Weights of a small transformer language model.
Size: 9 layers, 7.6M parameters.
Architecture: LayerNorm before each block, rotary positions, untied embeddings, attention and MLP in parallel, capped logits.
Training: 422M tokens, 6435 steps.
MLP neurons of a small language model. Each row is named by its layer, matrix (up: input weights; down: output weights) and neuron, and shows model dimensions 0-127. Each number is 128 + 32 x the weight over its row's rms, rounded and kept within 0 to 255. Numbers have three digits each.
A block is one neuron, or neurons of one layer that tend to fire together. After each block is what it responds to, as a language model described it from the Wikipedia text at the highest values.

L5.up564:139130105179104134155113081090158199141141152127211127077124152116060134120126109103123152095214165120152127144129167063157149185121110145165146159129143106143128121120146122136146077136159163086075143127098115148066101109090132104136116125127105145090126034145106164113152189126132153092128212110118169129083097118080085175058078105088151119187109134133137148127144129129085073135145
L5.down564:104129159190123083182103153123102094127152153137114111171126116153134103093178051155093115171066090140102154056150140145138148116136096141175140142187090094142166131152121155095136140159182138171071144144113156121162146130145098172097111120092162040180165140103125109120081100086076072156119146135135103074188126103146165120181125157070145183131097125079083119115129087178176077096089
Short word pieces inside a longer word split oddly, right after a brief opening piece, e.g. ag-re-ement, Car-m-el, sugg-est-s, trans-m-itter.

L3.up764:199098151133162171081076105106127131073156106121152115159143097086074135109083169137092146104174094161116109102145126092117136111149144124143122169098152066137093141194118171213142133089102111115154160056153077139122112123169157121092102103158132072184151175101134159123093146086134117112107141093142149117159126127149076122181144073110066096112039118152127083110107157147154192165093
L3.down764:096127153158101112098068066149112074134165155106153093121107071082171153092079092123157114190179128115098149147141113104162112142099127118132144096126186129158128084094162156145075167108097206073127137125158121118147110149137128149113061134102154106131114123171072114134149114113115113145164150082126137158154150190169181170157107149083169135213119122085103134144142151089086130126150
L3.up769:187181094074155076135173151109115101088142124125157171203170160184168138127155180110131144112157168165165170112122175111153175187155090160113153137067124138176100101167069079098126189104152172109090106106095128146120111128094164141116071145149085132110093113144079151115120136110123136078095166102117098143177097214099112124086127127108163163158100112105089120152060093113164182145059
L3.down769:118091110124181163107144095202151136138130120148075090159149181113151086100120206044095124157125093130089062147124151127059125166111132110143122141171102116185084103103129107107144076114161148183134133163159131177156183163096111146157125122090152139207147108152175088162078124146192110118155101023155101122161151127148101218150133129161131149150155142121128135124126104140156172153085
L3.up885:120144148096132120169138131143133113101176079097128184176189119109121134163157125084141120156083094104116056125150144145137167140121154132088105117155156139109141118199137165121149120078148106208038119090176149107079140138093068147111121127109162142181068100115119126116195084109144144139189152093079123110120146124106084163124149153133130082146093149098161195106180144122129189115124
L3.down885:109159132150151119160086163109133139108113129054141142136097175097203140090085105142169105121168120167164121186153090164101116107110056084097103151166060155123121081113132105151129112102078145165137140180110124134142136131136150105145119154090090059103194143189133099083114137117156122108145078170171104097104144129091180120162125192149104110130162153144096093115150077183117118079144
L3.up964:119143158103094129169155146135116116170131082109131091122135143116165081156147186140131088136100137109194133168123127150144137139212109120144106167108167115080081075111145163138149114090149109149110160093098119164146075095144100080093124145099141120185132101126123145105183141120157063159120119102133101110107087067059096149125116130178081152125123142138090152123152123150132085152078
L3.down964:126071155100137121090124126132145075150107150086215158189068085167151173070070127120152122070107159126113094181151112066123165088108135095137138106157119152125182167073182125105113143119123117150133082105113125116165132115097112164123159140101132148142116137119177133161077107172127058199080102110109090151183119138125120085095095062078100130113189181101111116099151122133117179140124
Fires on a vowel-led middle word piece that follows a v or consonant start, mostly ot in Votes/vote, also id in evidence/decided, il in Wilkins.

L4.up100:134152099114124081110106125091169187161128167126144128123117113139157108103144158159110121159077140107152160107135148067152142131177132110124154112162120146122130140103084141140139087084168139162120130108109100100176069065087093179132188134186091153164122100140139132085123097150106114109117130123134137078189183119160125120181123201133124129130137073153199146110192075103107131083097
L4.down100:095137148125088104119191134128108136048145191104080135151139146130128150168172133148102095096168058129092129154167132081139134088094138140106079127134135209138105089147171124161113074160103079153132091128147124134149087179147083170153134100064120089116182166062126145152204125113141136181084161073056143175055136096135132241140077086163106172129127160081140134101081123129062143138096
L4.up167:111086129120145131114141157119101161067104140116102103172133077085134121110091129153115144121133073138065091153133060141175126131136103113115133143165094084139182150108143150110150114152197155135097103155146144125143116059131197125082146099124113106192072187192116117097109209184091143082152140108081072093117153086107107056072086108143103115193133116144059151106173151126120127187086
L4.down167:082164108140104125172135144119098079151161115079100159091121125144128118113072157095162129119147116103152143158130105111027118145120118105169126095085142121089100135116147073105176106104091083131118190161096154133044166171145089134175134146107118170126127089126183122100161099090166098158155146113085121120122097108134193106163121132122109093147172163152111100110129110117105177157151
L4.up762:088127074074110177093144096142123137135128140119159153135164100153113126120161206099093125168196104125096140120154126102153075143118165140121118179145165090157118150132122139090140101060140141090133164056118057125141084135115125126113153153154128137130169127111123152210181123145111154095148201168080025078094084118126112138108125113152111176110109143161127185111195166151121087187122
L4.down762:087103098119150088084140180119143169127144123115100156215089164122150183172129110160155130178068132110130114128152132125090123095146094129100117098142116134133161097143136086176099143166183137114135118135135243096066102113104086123116153109196162112108107143140102114128140133124109129113089069103155115188165121122079119062183096147129144133068100145124114135117188068123160125177110
L4.up766:137143135109126085106111124118116209154192158130165118079126095133127091139155104128063112129143172115179134132156144132158140091126169137127104092128114112109082095106158166092152106117146125095186153068089162129125153105095088136137141116145118114144128067192136185136054173174113181099156163093121042048210131077142113136196151073233157156147117170107117137159103122144158145164083
L4.down766:183112117119159143184146153104105164124119106189046158111055127170138147156147114142092152093162103110128093131116131085116129149144167090154173107075142129086093108141077174142099180092114138094101100168083189169082130092078143113170177105154153122160124112157173147106152163086124145132112156110085172163116132149109155128096096100210201106079130154155115114136138121081144122157140
Middle pieces of a word split after a short prefix (st-ill, Dem-oc-rats, ne-igh-bor) and month names after a day number (15 May, 12 October).

L3.up260:060114155089124142120165161122181128172097156103106193129128059135153157087129150093131087187118142153118121136178163144099240146110093130169076177134122101131151127090095130097102132125127171077108129104104146089157113089124131117144171135169082150147128124104140153080158175130127173121123145063161030130179136119141146112139084161212097118133102104132193114086072079101108101132175
L3.down260:138136136126120102125113100109106161166036169141159130103168068145108130149104105128095110082170187100152124138156154092112099142108111111140123107101120058092149100107146151091102094105163141158169083144059178168100101176112132095120127141135162133120132043026115137135166158146123128127116148146158128084169079110128121186142162118134117119074113113120135158148147132124202108157119
L3.up540:158140120148015087151133165147166160089178152091183143109122102118145082163199123043112125102090149191059129124168143106137139141168107137156087165119143145079091217064146165140154072099118135049223101128108099142121155070114139122088201150111114130113120125095100135112208174149173149179063103142124133095202132176132088127168131116070159122124135125109171157140114110127081128128104
L3.down540:125113130154110141174112179104108039131161160156068117146173149166126134120105098124136122184130135155122134170104062104103138088155103132146097100125095075169137116109097125111043071094123101156128120151159159114077150125132151143151107169114196132151155090071057166165136118140097096151150088122098103132081100120117130149129148170142134172094142111231116150109090129129099142143082
L3.up565:169150134117160141134070181148070135114167103095144164178158155047138104100154127129128115140110142140120106102160134104126103098128080080114184166140114159145212115124147133124106150096113175117099135131131152168192145155116119135113082114133186100161135091151115105069179064136087173170088104136131214161133176074097127107095106038086104131165046153113116109096169084146084135143090
L3.down565:093171162156033138147139141126093089126056117131154126127126160085100083112140119136119159105186120141149111217116130159088143070149112104101149099106098130089139143088132115127104148118120079138099177092118179098064164202111111141161135155147078149065114156134096159187101100090112096141092087136064121113131071129197107058134190115075130078154174130131155101186135146125210154095121
L3.up906:153061141115066148164099125072102108078169206134143153130156133097104139104143133084103112123134165134129087142128119125159160090141090164163097151167122153088131168099110141149167105106162168060082126123096170181119117085126172187148146063158126145185164147143117098117138076126094177171091129065144115087140082122134148159053110082117162140136072114076187130133171135150122076134118
L3.down906:041196173168153106117155148139126185131114080124134134129166182158128062101163154105078078136111148135119160130130115162161121139177101092152175133118108125138197109132091074127080159131112125119119196120109177158098118110061178086092156123190118163157127152118172122161079146150104130092099113110154146046112132142101072140154096118137119131161077051159126099165068176099115178107174
Inner or final pieces of common words split into odd tokens, such as te in rou-te and in-te-gral, le in cast-le, a in are-a, plus the slash in coordinate strings.

L4.up47:127171191143084182151080106186163059154188142175137138110111119204063173132109113115102101105120164089116125162135141087091207155083108112153196126128143196108131087135164103133147126180127108112112127168110064064171198120121138101135157143183113082081111147120095083144152168070148089134095065098128129106124146128105071154119107165085112138152138128115112093087133130090117120143118
L4.down47:119096096103088117196144137049137165095116143103095135137100112145101123085164129107155125115135162177172105192141112176142111100097111133167121121087145096089029182191128065100161088106130150146139129140171165151080139166126074112138085139136110118123148102123098176171068142145149149129158139136150137119195140138107062106166165149099181100144125189168123095098117139133102114139126
L4.up779:128122116127179129196119122095143089120129147143165156149098096187128139149090165147173115186200108090157085184108154151091162156109121166152118114128176177055180117088110074138113134146146064159084117073134067123110204089130129157118168113073069079111128110140133082139120157098101192113082106161152148110136185125122145154084129158194158143154142180162150137107147117170121165119183
L4.down779:118101088169117106052140138126183136155148093097141081072149087147067134161151117127106145194135168147108171085191149132160102158132128077108079119053103118087151123110150106082121141166161140110144147193120088046124160087117135079123102147136114092159160117168108118150186155103147112150123070134067116136191101077157150088181115083104062110147147104151130105163163109158154198125110
L4.up831:158090117122143123166103075112110128102187102115127109135119146101118170116127071138107135106090137123153038159144093135093165159103106140093106159113158136147087118099168126108117150166091111152131126181141073166116108137121135137106128094119149098145050096101138095151129197144112203137130081130106191111104103132172154104161136116124133120139095246155076145044126133148071085155126
L4.down831:136130152166092114114105162128167125184175134110109126113147122125160065070124131027118105150164155097105135174105117178116160158125165122112147137153182135131121077126137104097088149139165136164123103142098125094116131169186079126143124155153181143124132084099096143089144083095147133127126098113178110133076063117088135108179160115113098175127144079103144144172124120097098182131100
L4.up880:104091124066174119119064091161066079149075141130195088152125108099085160113081172108132106111132042098115130137104142135119116128165112140138182116111118140141172133159156144151134176145154124180113186076093071133063151134151115170101127142111079140152087140156090128183123152110083102130118096158162120120065065123115140117133138130105075154064166142218145174162100139138154106161096
L4.down880:157121107155101125142128147116105128076126203137145122135080165142126113138145162096080124137127116135115125169128125122082132119080106142139056186110124111160128125094128115118106117078175109162100124207143186169131086150132135172109100137098152115108053142126178158106118083151143137204162184137083123109237182096116125124137082105166154142105132069106166127134113128109122199154192
Middle pieces of common words split into fragments, mostly after a short opening piece, such as Parl-iam-ent, Inc-um-bent, vol-um-e, Succe-ed-ed.

L5.up287:152134128136105140109141172148145115136162101094140126107151174107138116111165117112092121124143157137154187124130150153159180121143156086145089140142160136119061100134150121156124088103145145199119147073107136046118113149124124130090093188094093090188113078077121104138094140082189141166111154124101123163155078151106138134115149144129063114121081151183064143101189167141182218141149
L5.down287:100082101111166167135171116149080164133164147107117153113151098095105117188081124132174124091160137121131203163058092076062130162128088151109151127130159137115123175195155089139137161128101098100139191145113057125096105135093145135152186085179147102171145154176092126114137124118085113143134151100126140205119106135139131141105064143170140155072097145140118156130086154129105085119076
Interior word-piece fragments in the middle of split words, strongest for "ot" in votes/Votes in election result tables, also gym-n-asium, a-th-letics, en-em-y.